{
  "num_hidden_layers": 12,
  "hidden_size": 768,
  "num_attention_heads": 6,
  "num_key_value_heads": 6,
  "head_dim": 128,
  "intermediate_size": 3840,
  "vocab_size": 10909,
  "hidden_act": "squared_relu",
  "norm": "layernorm",
  "norm_place": "pre",
  "norm_eps": 1e-05,
  "positions": "rope",
  "rope_theta": 10000.0,
  "rope_fraction": 0.5,
  "qk_norm": false,
  "attn_scale": 0.0884,
  "bias": "none",
  "tie_word_embeddings": false,
  "parallel_block": false,
  "init": "uniform",
  "init_std_qkv": 0.0184,
  "init_std_o": 0.0,
  "init_std_up": 0.0184,
  "init_std_down": 0.0,
  "optimizer": "ademamix",
  "learning_rate": 0.000133,
  "lr_mult_qkv": 0.7,
  "beta1": 0.9,
  "lr_head": 0.00928,
  "max_grad_norm": 1.0,
  "warmup_steps": 351,
  "schedule": "wsd",
  "decay_fraction": 0.568,
  "decay_shape": "sqrt",
  "final_lr_fraction": 0.05,
  "batch_tokens": 131072,
  "max_seq_len": 2048,
  "doc_mask": true,
  "z_loss": 0.0001,
  "train_tokens": 1200000000,
  "max_steps": 9156,
  "dataset": "wikipedia_en"
}
MLP neurons of a small language model. Each row is named by its layer, matrix (up: input weights) and neuron, and shows model dimensions 240-367. Each number is 128 + 32 x the weight over its row's rms, rounded and kept within 0 to 255. Numbers have three digits each.
Before each neuron's rows, "fires on" lists the tokens most often at its 100 highest values on Wikipedia text that the model never trained on.

fires on: " D", " Ch", " campaign", " Arch", " Rock", "200"
L3.up2083:137155080130101116114125050135094120121131154141104091160051138166146163129147147145119157116126132115152101100136106164144145160168142128199138051145136145136161150115156165148151060150098094116101096113167132084156146110085162051131126201069095109143120107112151076187172121145110078102147120189129094109137138102140153063154122149124201174191140091133155160146090072118100103182098

fires on: "i", " Ha", "a", "ist"
L3.up2057:128147151123125220113086119200125166110136170131097160132171117102064076049177145150124143127149145149097077131140140099159100122180146187074117128132134058158139156176161157143105080127151176099063107098125148155170107109122143110150163101044171168135132141129123123158095082165086109147138113093153141113079129109147129157142117096135128112147122126092098120127106146110188127095099

fires on: " one", " One", " single", "One"
L3.up2915:100174101166079160144163106168170176119135126107133111127076116119117143087097112082144118086142143154124169202165164109139121092109188165184135120114062138073145132125108173128120147116083115170187076203166116126121113120086158140080151137177128144196117131145127143115118161134115127106109111110067096130153164120121125137168193113107143157167169072158114108112086113089177113159149

fires on: " (199", " (200", " (195", " 194", " 199"
L3.up2730:091182125089091110154134181068178080113139159125078138118130132129156103077132105121062104150162115078190192113128088159155181111154147163144093150162120157113113072164098157155101136086096135129123168074181083147157157163072186167106133152151147142124109129138088169106147134176141167060119141107091157123178129103123157136128147177109104161148090169156154139143126140167128133153091

fires on: " J", " F", " f", " Al", " Z", " O"
L3.up2602:098154072120144153081128132123123102163102084083114188126105089109061145131162160133150162205062126136146097164109143137165170118132164126068149136110136117188111159126155121100152092098136101135103161134132135136149096144095100120114123105089205167156157138074102145127092085144162075121124142143098075167118104181102148122101098144160157145135111147094118169166185123185121118148119

fires on: " at", " with", " CD", " B", "ad", " K"
L3.up1298:092142117110116124102126098106131128126101116107133192142077127165097063099091176106026129164105122093131166144140122125191111160122132165145103137093205098148170067146078165107167050155148203118117120121135101134097147167137097091165147160102125069099087142170148140135102095107118118161156125131115089078140210182146136159125156140104146177127125124139160111147114165100103097119074

fires on: " J", "j", " As", " Jak", "aj", "ij"
L3.up2714:125161115112109130115136182089121185118070156060141149148162125121152132141147073079132146146158089136134139115108152127146135115162091146111120070131163096135143096133160105092085058142105097189179060168142134112111108123080160109163187134095167101134144117201174074158163077111140106140195129151089167156128176102164157121082144108100171148104056086135156156089095110098208116131101

fires on: "\n", "UN"
L3.up94:149178093103134148131175129149154099121142105183103120129101172194096092132130133142118099087151150064106139073143095104076151096068156157071127080101080107161117122075135135101067154123113115162117081185125128144122145140162163168129163068082065139107150158162161163134155101124099179106214145161134135094066090128136160135112072123134126108204081116151132149149189135099089071145144

fires on: " A", " Christ", " an", " two", "rist", "al"
L3.up747:119106175088142104151157136117118122177059107170191134105122102168168155097159114157171123160146099089098108147134160109056112093135096118095031127114095105160104139187123121098105129134092157119149147145108117169174112094110193182104120095105152138186111215144106139148121117069136137148143115115134070159118095128143140135132104119136123110139133144077148093092143143156205152086103

fires on: "us", "a", "as", "ella", "ga", "r"
L3.up2954:120147140110090136186197151101162134074113175146117175173121138196133102114145135165068141161070096111145134151118123112097119119102069220104137146173162125173133092144152168160133089104092131130100059102148160153152129125157136136159152143087089160156150124097152140185088119175104171172104118098143111151087150100114140114134170137166174108107091114150138136153111130132198134134116

fires on: " Re", " well", " pre", " make", " re", " off"
L3.up57:076132120102084122157077109117149125126085183128156144131123144118129091121177121116108153166085148140165127156139162108112099165149159152108069038161129098142152097158097100099146116127123129178144101163159105148134155136114143099085153190072111147100092090138192077115074148118195074094121095107153123101154121102115128115092133115076145127134075156087159165181167047119130079093158

fires on: "\n"
L3.up1508:062113144142152119173110187170159144129080147138058103100118164121108174091138138145087131073125129123112105113127144130139139102112167168173131100134128167118116132107113138115091110130130141152126115113132155116131158178165165193121116104091144147117182136102164097138087131128185138136123125160097171130095097149130134134071180158149122103220093179103178170178155100126129111118104

fires on: ".", "\n", "s.", "ers.", "es."
L3.up3500:100203105058119169149114138165096126093163131105100166124087170193124168153169159134083124133119170125085130175158107241154161083177137187107134169084134170112154170201131164100145075092114119124105067176118110151172144136081114190127142147137131121178123085174130203091133067178170128140151126178087123142150119115114116165082127102146136134058135136146163152136067116107116098123121

fires on: " St", " st", "-st", "St", " \"St"
L3.up2568:195166112143107141136141155149090142151157100120085185132099124101156135147134101162079112170150152114093144155159160097091156176081067153142138158152103170107079156099121135077161121138126137148171156154072063135147123135145141100108163095132141139105198087111123144082127183133083088091093180129058130157127129165100112068151176126081124115166128193126135144138202143117190141123099

fires on: " has", " Har", " Star", " have", " Gas", " had"
L3.up3238:127142110136094177164078131147110168155110179181098169086130122140116118131094149117163081132140133136088127119155170053150144201162159172067113129145098155092119085133155157105106145123119124175096129105135177173160144122131143130195193151120130132194140127106149108145144132137160187081150059149128163079187070143092138116081187127143121121132043082079110126092111082081165085103047

fires on: "us", "ium", "ia", "ella", "ii", "oma"
L3.up1072:065143110154150173090097081192129149127132159168114147143073118136053118076125088117130140148108168123139076152192133142068111167142043155139161137145072083131087152103129130136077139112110128116113099108144110115194127170158103118148088088098145088122097140109119089148127094148148168146107092082048151152126176083157164144130143106117160118113146085121183141135167141191156114186125

fires on: " Tra", " sign", " ref", " Kal", " tra"
L3.up1847:143107105082140131137057090099089130115100169147102102118125145121150085144083119103094104176159150133121044126130092157166099107113074160121141088137095148155108106154085139179149129082131170152090067161145158176105129121146163143096133194145158113149108150153149145136113152128116122119150104131086143113179085176123090177167098143070153098113090123205183156130145153135122094049134

fires on: " were", " are", " was", " is", " be"
L3.up1580:143110133144120165161109125141127107144085186115148171058138108170163123183160160077159148161173099117147073184185161109064185166158105121111181110139138102153089161165149110139134137098117144149129125091142123166138139146155116151103186067175123157113137178140178094124115118145098035121176071204120067102175117117168138127113092127177129149104065095091110182153120108151107101176123

fires on: " Sh", " Par", " par", " N", " ann", " Women"
L3.up1073:067101098079131182111152102116079166144065119098103139122120085152113114113101090103062153112105148073124110096107150161091102176148099121157145112119170164109121119129048132088083125133141121093099112090115088141173135147141125119180162203136174130132117085129160129125125128148108190106115188108124092130182099136160078125074163141082152095095086068111119185153148161085119127173144

fires on: " third", " second", " 28", " fourth", " first", " 31"
L3.up1883:116103143104134086129107078148196192111089151148103102134082114099150100139120110150120125135117149104182195115161116126104157171171133132158137157146146153099090122138106100130135120126098111142180116096188134127106175033048087151150204122070132098141062153136155095139082105186126097107133120204116149111141053072126139122106143154102166125107158197138130146149078063145158144127152

fires on: ".", "a.", "an.", "s."
L3.up1463:115124115137105132161162187127176115102091128149130145053106171130094126083163141086177108115125068167137182178180138112117096150134097186091137127132136138107100151111138154150102120099118087121133177114120135138117077097138142138188152111145128191187138142109130113105140113111161144134165167109112150146112084078076108111165119148206141127110148120205134115156109093162189114153094

fires on: " P", " H", " Sc", " Sch", " (H", " she"
L3.up1728:184150136147151138158141121202148142170136086153141127122083137137101089146097159102111143163098153123081070151131101157128116092155142090171130135137177065123199183130114150111128139112106079108098151181150099204102079110105137159169143172149099149110079146124190136146121125183124084109094148133124126164106131091111111077107178123111140067187121146120176173159111076138131096120116

fires on: "\n", " studio", " (with", "ery", " Film", "K"
L3.up513:130128122129105166144096127073175123136126188155100099150116136119091153130164134108111094116133138125150149170081140132142139131115099147129130124120139138104100141151134116092127074150080127145111177089103153112160122127115128122133133109106134173157177162147081105117166122080067151167138115105096158058168130167111170155099146139143142138153158159127236141105186139103129151190129

fires on: " Bronze", " Bur", " ad", " gold", " ab", " silver"
L3.up35:121146082165093091176174143117164111170139175183097162090062145178142140135135117175104130109113117175099142144165124121125147080164064148154101083175122112098151181096126130148148122127152142096114155070098099136144152137111141135115099117085132104127185160128157090115047156128131095110135099131133115153162096149045137151162180137139157131192138156075160130129118156065084142092110

fires on: " 1,", "\n", "ol", " 2,", " 3,", "v"
L3.up219:136181098120081114131108179114171119133102114140072138058156139154082158174140160177092161138148158105105100121149155161094140146096128116141112076126074205118129162140100095083118112161089164171154190117120112142044124073155100139164113134081188174124117154109119131144128129091163128163089077101144094102121132161094142145143120170180119140208106070124148102123138138145163138113160

fires on: " not", " originally", "'t"
L3.up2638:112142080152146124171076108078110139173126112141154206119118118145086092129127129136104094082154135125142134158206139157103124147165135128138212112107093132154090115115118140135115102082128117097104141088154113162100085117083135190111142182117175156147123138146138140081100132081131092137121130105075058136086039113150175124118126149146124098103083131106128154121132097126166171119182

fires on: " Le", " Sim", " Br", " Ed", " Carl", " Albert"
L3.up473:129074172134161140205072130184139076144115185165110191113091100109072071129202142109097156159105069105084124131141063138115154143209099117146162120097117072109146130114114140138150142137153177119131116085170112129130112087134080098086198099123038139112067113109115109135104087177161154094094108144176120078181131122139166128158113127118126116158176101132145139104121110124155109137052

fires on: "\n", "aced", " —"
L3.up3051:087142084162142106117139094148081088135057141132145127161135095139157124114114164110091121116151188147107127149114196163081167152137129153161133116097119140136092109165160110103109084119163106137184064193108125090117096114112148195179157155172128078122140158158167157155116104157126120097079119206111093106103136129112133104153104105128145136163079183147150180134144142114083133066099

fires on: " December", " June", " May", " October", " March", " November"
L3.up712:119092113132177192094107189145054149145160163144087171072137117192072144127114170126082135141107160079127104110109175143074181096121147158128152055099135111099162143177089128100146168112094064120111101160118129157127130101141109172102179106157105102131154117126179103144115152139147103124170140079097106178176110070158081115144129107122138094174138145216117137182122163097159124161116

fires on: "\n", " A", " 8th", " 5th"
L3.up3428:069148104069130117155168181138152173127144116148103150157089149112119178116105166124112136095025172131134099155135143118136179143091112075077141122122069197103135118165145118129083152070141116175110097158169112152079081100095177145168141113119075127203125133171145141132158116069086124119187156119169116134186097137132168114081121154096087121112143110162145131137144124130235127132127

fires on: "\n", " Mc", " of", "rac", "ah"
L3.up579:105154157134134169154157154099177165150089160155143111098111135143139145110154136152131106130089129170092155103113131129096119076134109170119088166164109188164138158170132164135134160079089138157143151099095100088116136070178118090146149124100072151147146147130181138159118108126119140090115131155153089169081101160119210170130130178126156096128134135125141085112133158213151145164103

fires on: " US", " States", " government", " U.S.", "ations", " The"
L3.up2988:134168102140098144082154098141109134104166091115098165179138173131115122131100112172144075097111103073125088137154083066170117179124175162144156083088085106133127122156105152095174111146148177167105164088189084170137102077074141112155124099092137082185183089115110159134101115109113110057107159148178106052153127118112155163138146166111095119125107117140170171106109089125179119141137

fires on: " (A", " \"A", "-A", " CA", "A"
L3.up1275:087121144106141159164119160086103178115114110124149090125084138112163092164107152128157148190155078104086076112164167119107149120116118148099081096069132142096100073183058158099139167103139165152095154139125064112136061082155094174144195117168070067161140120137102116161122148185096122168155089126187105103118115137127117098116117170112124137182162145133092122171088114113114062131126

fires on: " Car", " car", " Alf", "CA", " Business", " Jeff"
L3.up3175:114132151091118080205075127099193180135089130102119134104128117132128125086112160092122175122005066108178031141128103088142119131144169120055150104117099132140170060146149159105134144125140142118100134123166081091111124106197131097119146084101141098140200105131143067154154122098118110090140074150108202134200103095140142140160083127121086172137126117174109155127170135101157082134183

fires on: " Award", " medal", " Song", ";", " Fame", " Day"
L3.up2089:130100123154161153099140110117130128146072134154098118163150118149073065151130168119124117069072189148127131131143136163127101164109133150168146118171132123096124165082128171165117158159152110189067168063148116123082187066128156114130139182112155099094179096080143141137162141145054186214157147184181143096184034119084123129114125106102132152140085177204125146127091092079112135191147

fires on: " /", " GA", " IV", "c", " I", " .2"
L3.up2153:098136119036164148100097165139119138082104086124119136093149160070090149094090222134088153148128087156124168141149129140127142123116121138102104094089121159040154133153163135190097156056183153176123085214151103168070109107190115130038092131165082136089103126183127155105118187102192116130138162105127113116082143112083139119172172167121154111168132157163154091174145138189150134135155

fires on: " the", " The", "-L", " in", " Th", "'s"
L3.up2896:054102142121190152099100142175109104197133126148101111100122170155118132169101115100124122141079124065152119124153109078149063170128125113103105130166159063133102101133161075134072137180136141162149135171104074151126119123108137096147149111112124115115118166140090069111129137111113106113127165096112124097128093064068097126109141137161141089182089136200199117127135142067123087170108

fires on: ".", "s.", " by", "a."
L3.up2486:120090150131117177128124138118088154100135157100095166081107162126061078084152156124153103105129097144136105109129157173123084118088087186114149066114131142095130169150146141107106145092109144127142113091176103104107095082157192148122137185131161188126115122127184143101115061117112175160160148137060099150092123145059117134178081130105169152142085113207171055182141127135137058171091

fires on: " V", " K", " H", " R", " B", " L"
L3.up1127:128132217087103076121166154127149129119064080178107126117087096137094137087097163146052116148090149095133149063128140142122127084116177171082136122142125117156150109097078136091118100120170111097106060077103115118091115144151175120134128158108135153119097100153123083066136110096128149166146092146129090111135171127104117132109117145174109127112138142084099151163108137149151093152141

fires on: " +", " 0", " round", "+", " either", " vs."
L3.up107:087143154051109108135208098123153102118093119129081111132132191095102163150142154190135169104132136174133178170155120165106140101173070115133103127163105126108175070167143089130197163129137139185122165181158088072065185091128128193131113141117089120116099161135104137114096107086138115125151193204099126068191137134117103140140182155130157104183123117080105132123171130176119136099080

fires on: "\n", " each"
L3.up2003:077104064141110201093103130099069153090093153108118131155131140090133148089102116112110093108131182059171137119129131176118150112130164163123127107136108119184107153111084118082108115112123115116086137103164165092151140109141121175171092180188098121145107179146121128178115163073187084150154114158147146137153071125132148185143132099146099088184092102127151147160174077101119117088116

fires on: " Liberal", " in", "r", " David", " from", " District"
L3.up3471:065079097104135107086139145141150166161105112105180170156129088152077138101097202083115157162150131125090117037170067142112113086090139160130129121133131173124135142148108140107087116079058107120195094137117113104164170131093106157117158116070095102159165088136118188162125101117160173123168090127135094175135153146116098148105120141122113104117109129160140079191109133120097102141104

fires on: " has", "==", " Mil", "===", " play", "rop"
L3.up3321:164118120150132126151115108090112180141102150136099133149084148152089125126140168113140114099094124117120140106116110165119067121201173124165140084160105134066111067118147185145176091141119150211068189108100049125140161092080086142120132119164118126097091131131143130129103114102150203115125075148139179068149110120135141095098137111131170136161152111106148191183109111134161138158122

fires on: " F", " f", " The", " same", " the", " \"F"
L3.up2378:106084130173140172080203120090182117130035140101152201132129127089104074103188121118137139149183178107084132120205170138120170139097081150101109094095108151133135169132109170133140108196162141077141120136137192143154138108173135104086147065135135132128093177079131154123056097118159114142130175099108125136150139126113170167146078113104142096119144183099153128207134109203189071159122

fires on: " Votes", " Award", " stream", " sold", " belong"
L3.up979:169094080129127105135104147118070125131079098159108193135081141120120107104166096134196096127165164132143140109104124140137094162137176150191139103134113126122075139138114126144042079128163106179166164051167152182123082037073155127130169164075135101130150189105112096109117171125116096126168138141138156102145094071070090136137144093110184091144112123136148067110153091097089106131115

fires on: "F", " /", " Philippines", "-", " AT", " Squadron"
L3.up3691:088140064079179169146156179180164149120178163170137134127102143169082098154064162133177137098101123112124126136179169142152109183113107122088123083120146149145119161162121156091161094114127175179179129089160155114137154106147152153150150121126094125208144136184131114091102135101013120116156194152155136150132119117156237170130085132168189132192150153122168106141129125110135108134111

fires on: " in"
L3.up480:086125074110155117101142187130174092211146141141073182110141098077105106130127126053099179147158105145120107153135135162098122081181090113125094093157142148172158146133124177124103138070143116149166098139114114174173118139096143143125200139146116101153121104156166148097110113137118092136204115093078129150157140141164189118077130170125165117125075118162141077113143066166113078104099

fires on: " Z", "Z", " Museum", " Mus", " mus", " Te"
L3.up2228:128072095129111188158144114144137151127084057145149151134082145151038085078154179100123119156086177143136085145099083125133102157081095130125118078106128165149110142165088135134130169102105075120083149104158105134147168157116136097157131131129108163116159124109199109128111117049182138111128110091100098139172130176123216138155128146131169110145143122179222157162161117172185142165076

fires on: " be", " went", " being", " go", " was", " been"
L3.up839:135183108100111117107160155095106098141095148148177152073134166129090126158183090178168157172088173076174101177189168158113132118158053093113084091133072095184133127170155117128184057145178161063105143194086088112074118086087136110109133066150078154156131169093174096121130119107123116083109079206114115125176083187184243110118150093181126100140084112095146145142119091162085140147139

fires on: " st", "ath", "ug", " St", "G", "lay"
L3.up423:115111128077122126129164165110162205104101117184117120100161149088137146103093157118122200097139164122107153128104125157083144090160162110092156075204153165134165141142179086146134081106105114059140096129149105099100110097155143129143126161121178129120144094109148118108104120085110144100142167131061110135148115154074115146145103081074196092133091104140166148120146113157161078145142

fires on: " Team", " Tra", " tra", "og", "ro", "ra"
L3.up2065:146086109127136109134124108136153149172109119137131117097128151093104166138079143162158147142115143158138095201121123133122152098165101101101146141118103161068096131163111075099135135101168116095114082161133086185134106117178174144094111167144114137159087161206129130133099089158140117127124090110121137122168104126168127122128138200096109121169150139150120096099180174189201149128120

fires on: " American", " U.S.", " States", " Australian", " person", " Country"
L3.up1366:109094100154100143108084148182133188152092122083081167121113082170097129089132144095146122124151097120106122193176113086105111082107171167139099119098151084211146157110055083073171108092109120135116079080122086078169099074072175159147122105128094173112199156159111163089093131091135102134168144154176167121142139103206146112126122135133099097098113117051129135115119073125136102161115

fires on: " 197", " 198", " 196", " 199", " 194", " 195"
L3.up1773:113172131157117099139163174101105171097128131162089157142087166102129130151129159140112140118149111125118152075128091144122154097129104132169139111151153141133146042093119104116135147123109089158164194066174072120121150158123143093082160138103158164144100170169145092128086149148116200083108115126105163124150094109150159165069148069135153104102139127125131093171124157119170131122092

fires on: " from", " Port", " Min", " of", " an"
L3.up3095:116116128084184092128098171163110159111081070133166151123139160074136097098147172181179162109104140081114096140153148117088103157124118150111111118146132061076141156189100177127100099089178162123156138147127114145143130087103129090096157127115171128110116102108149154124143093177147089124180091118068127152158098102047124089128116157116102094134113085172120112116155147132106061137115

fires on: " W", " Super", " World", " earn", "===S", "==="
L3.up1488:168175163157125144149157140099105152106045094121139114143152139135107182126118160120109094123134128074145112145128110096097159173156138115119115092166098121073099153144094174130173110155135092126147157123093121127131060120093114138104154083095083155242154178123101137154144144092138071074098141150157132145148130157057152104138149197126154065083088092100177171111113069111164078119098

fires on: "\n", ".", " bar", " War", "ah", " May"
L3.up1401:083178157075102111104157168113061147113142162161074201099110155145130124122185100108192106112104172160064132154142094112139156164155095160121098111129111144092116100187162137109173098075095125148091190137141128161125149071095115150157137115164109126168127116187136184077162134091164176102154112114099108122128068163105149161103142116080143077123153166125130162123131151099139153085117

fires on: "id", " [", " dist", " ext", "ce", "ch"
L3.up1169:093108155092178225145156142108100125112135175175068127153158134121099153124086088117089085107134171143077116145132110210119099091102096184105145112164128157114088147176153119163118103138094144164101122147141143069145168155197102150166101150034111175156077158139123097135130125188094172156116164144066101155151135134080166131127122088163143072132129140063168149162145172206088153147119

fires on: "ol", " over", " inter", "U", "ath", " AT"
L3.up2348:165160106124144121089129094131117089196156133179119120174084119171105057052155140096077144146095136125084125101101179115135139132142120133116102155099136191082145097122170150123157109099137142160137087163122153105154133124144122110164110120119081087143092135171076143075090113127126131143135143137153146136108139100101140148160107099100139112116114187089196138143183090122163073128099

fires on: " March", "ober", " January", " February", " April", " November"
L3.up2515:123149146118121141122159170140064110105108129139113153151135120173096172107117164154149155148039102115106086136131116141077113113095149138120082104097114169142142150156147105099101153110139108169134111116174150163117105126119071128139174139118093146125125140161175100093106107172122130101201184119108070158196060136095137114131102157141131102121159112142129165168151054130143135159085

fires on: " fl", " Br", " Gr", " Tra", " Tr", " Th"
L3.up1700:114150136097135130151176163098137115133163122130098139126095156132114148114142127116131139082209064197111090169135157123131133150117134103127124150107059129144101103102093118070157085123155109144133169110144139172141129126105088159184101136081146134156148082135153091199085146176103127142117083065103049129131130129118188138133061124122133123118113182138157167119122141110159110078112

fires on: "\n", " C", " Al", " Ale", " AL"
L3.up2826:107127134150108136199129100177108120162154184075172083135092224106122151151128168066133099112116123126153097097120132130130172128120095115148129121164110076120170126139153122116137112112119105158152132145141145069128069143154188111145123153159139138153108107148153189122098176134180129090173101164171167095150188130170101098093094143105159148106070179117129105129085081114106126056097

fires on: " co", " cross", " husband", " inter", " coach", " Co"
L3.up3208:069103150163170162160133123113119119193124154118139119139108129231140090067058137068121104091139164144087116154138181081108135143136142144115110102125166182151168060133139099105044162109089168139105087108147103127163152145106158099086115055091173142144124094115200118178123125082118120167127098114108131115128082120097139173207158107137144064170097155128195156134104093151128110140127

fires on: " of", "The", "sc", "ich", "16"
L3.up264:141135118099137097102125155176140088141095101176138163102148200113100122107161214173115124100149132097157104141113150133086169072123121127072080124184167098165159153150142113135124089096166129148135097149141135097087208135105109173105138162128141159158136134159091183101082102155170132084145127151150126121171109146099185137104148175224128035139111163158203100204159056175068086174127

fires on: "\n", " (", "|", " by"
L3.up3575:096171087111111121149178197104124119196118142110079205172018153166117176145072135093138110140115074152113115109177085118044123092141197120065110022100149150129118089097089137127132134107102186156143098130104110129149121189081133167127127150138116156208181143127124143107151123086079114168136132105089118141134116145109143128081133129221143095151155101146109160118154098157127071097126

fires on: " Z", "Z", "ud", " used", " use"
L3.up3812:111114112074219132118115138178137120109108144133079079091158096131118083067153168114146110142084147182164137155130050105135086101134097103119147125100189141150125160065159130146167074105115113177141092123150115123166122199155107143146102138154106171146168146131154116133113122139111177145135141124111094167102097146153158119135139081141161064120133116127176121133156101138113117135111

fires on: "r", " r", " R", " Ar", "or", " 18;"
L3.up3050:143141116120106144081155127143129152123135141143131184115113104190077062149094158152122124110090093121152101144162135133135162087143102219113150138123155113111163167145105135125087130042113118142141097077155170155146074128132129141154136158085139095111099099127143147173176061129119134109146117105138057165119150151117135157130085141139142118109147160148130179195144152136194182139091

fires on: " of", "\n", " Z"
L3.up402:141151175078106101134118155092114122131125070166121133130088121155133123124123166172147132067080096109168094171199117087140160090126142121073111166090053122139171126138163157160158139156162120147064115186160103138088089085098127167155118080146136173245124154156125165085093157100169167063140086091091108095223161132109174088117115134137121108157112098122129088121134150184169085146143

fires on: " (A", "A", " \"A", " A", " \"a", " (a"
L3.up3756:198159187152107184119131175192127123102152106144174085099132165158141038120116153168170070152167087173119081135153166100123152175116113105122152094096189130144150087156076140079118175116111166147116104166102146119100039073141109110149128192104121132136152154134145155164144117094118115097100091162162118138053190084169139119097184125092114117099076059106145172143133146111110094148120

fires on: " K", " G", " World", " Super"
L3.up3563:108128120170089121154161124091133134125126169079162098140116150074114179095126140156118144109099142110176162142139135152089123127118124166097127106188099143040111108150094131091162140152205140141117125170090096133119113113098137142139152105118073108168143165118136137084162152073109164068145105151114111059153160120108167119121160149115110050102050109130123167154143069141188141117073

fires on: " Th", " th", "Th"
L3.up3724:080122136084167148158181125085082112110128127141100132122115130078103145119143153133127112148128080113175133136159170162161088107120028110131149123166146120107110133115152097091080124191127139142173172163174092178193157131121103126192109104164099122102133174153161113161092193170128118154112124123153155111146090122076110102170045203076171122124127109170129157151145142149108090162109

fires on: "\n", "==", ";", ")"
L3.up308:130109109148132112174113146125104128111099146120084097104061156120138138135139094138128134101105153076134134129197135125176164114069149117119159098114171119137091137093107109076154186087168141096143092110103103103146088082155113170148192133122100166088208117100163160187128123122179132063152117207103133099182098170136123134091122098191136152144097120110131148100187123105108135080156

fires on: " (199", " b", " (200", " 202", " (202", " stream"
L3.up1205:165114091148131158120148169110158127133133096174100135138109149168143067105132126163127142086157118125156030105148106146144116153135152145179154156118156107148137151149106144179132148136080159146158155109128074126198156136081189178115118076117134150130141140139182086146153117131109115130108134114163180162215097131106214116108172086047145095133124075143162118138139105145169144110092

fires on: " Z", ";", " |", " Sy", " Department", " Secretary"
L3.up2416:094120135071186131106169150114162179152127086129136120111137159161129085134110128134087130139059108097130146161128099120124133156145143122114069089146144107144114088163182133136091138120129162135119102146166161127087137136174109159141166123085061148143146106168174141149143144125099134111148143228160092093098157135130129109126130094095144128107142140166093113128119078088090033139099

fires on: " La", " de", " De", " Le", " du", " Du"
L3.up1262:136174228159171165120126143144146099092146149157109158082119110141155120163142105085142087165137100089129153111143135164139102134130142116112171071087133091123161091176086118148153132130131134142082165144137110157177055080153094108195182178164093145150132134111153138183118195134135136091104112175105128067144121135099132167112144119170098141111109157143105160178141138162094087130053

fires on: "\n"
L3.up3789:164176080123162147177107156116131118127101153195076093121157097115160123135148157150088161109152138109134105157181197172123143163131107165039105086158106166136109098154157166134137107126107149100149150101132097162080151094170078126117159091126130121117177159121089127174162142132128189185111094133108164128144133102123115118079122124119123105140135166121191145108099144172137117125137

fires on: " United", " Sant", " San", " Van", " ob", " Far"
L3.up529:033127178150126131172162144142074136109131081176116207096121127159125070100066145125128090141076043179071151113097092121130135171151149106122156144131065115135081156196119102145083150110133086104057130064136143182146093143130067102108152127109130118180089132148152112084131134063114141084179118096155119071171073125119152165121076162138166093155130131081183105087126097127158101133143

fires on: " and", " but", " Francisco", " U.S.", " Adam"
L3.up2617:105108160128181184131150056131128164129167145087157121138117074097115088129140139071112102071161126160126148163150158181110155186115086186108122113064138078154095125124176108118101097156133106124144112169164101075175152148188149140159172133174129114165097138109171114119147101100121058133090122118161144211169169136130177108106128117112162119133054117140122178176135134081150081112110

fires on: " new", " re", " red", " d"
L3.up1010:122126141139145108123104092182108152156116127216043169152093037080110112106074163106079142094173085128142143094140148154126145087145107185106082131122133116146114051104127154114104093087101155117065096108156150085091122183145102129096112106084118143147107145147117107176098112143076220142138108084136132114152132144097152097120131138154137156126177170135092149194158108169202157132062

fires on: "ua", "a", "i", "5.", "3.", "ai"
L3.up2203:166119086080214171171097147133079102130113204167141182120056088152112096134097145118134183124144187133156089114164211144098104083155152188139111090123102104120113069116181159087086082121163107131113110067149091188148174103098170125166187137099135118125184143144185142090139083086163119107121141214079123118115119143134123122151137071125109143162156097083126069143105146071155107107105

fires on: " She", " it", " that", " It", ".", " she"
L3.up1351:162080069044163160129141177112167147169137177111115125105151184141099082146074132181139103125108162120177127141161147138096128073174133151147117144156161176165166092120122165103145064123086076152143093118171116105145121062081074156095160133077089152166078192197190146124120116157112115163162114162152077112146072155135159155119092177094177126163095128157137110152172140144080137115154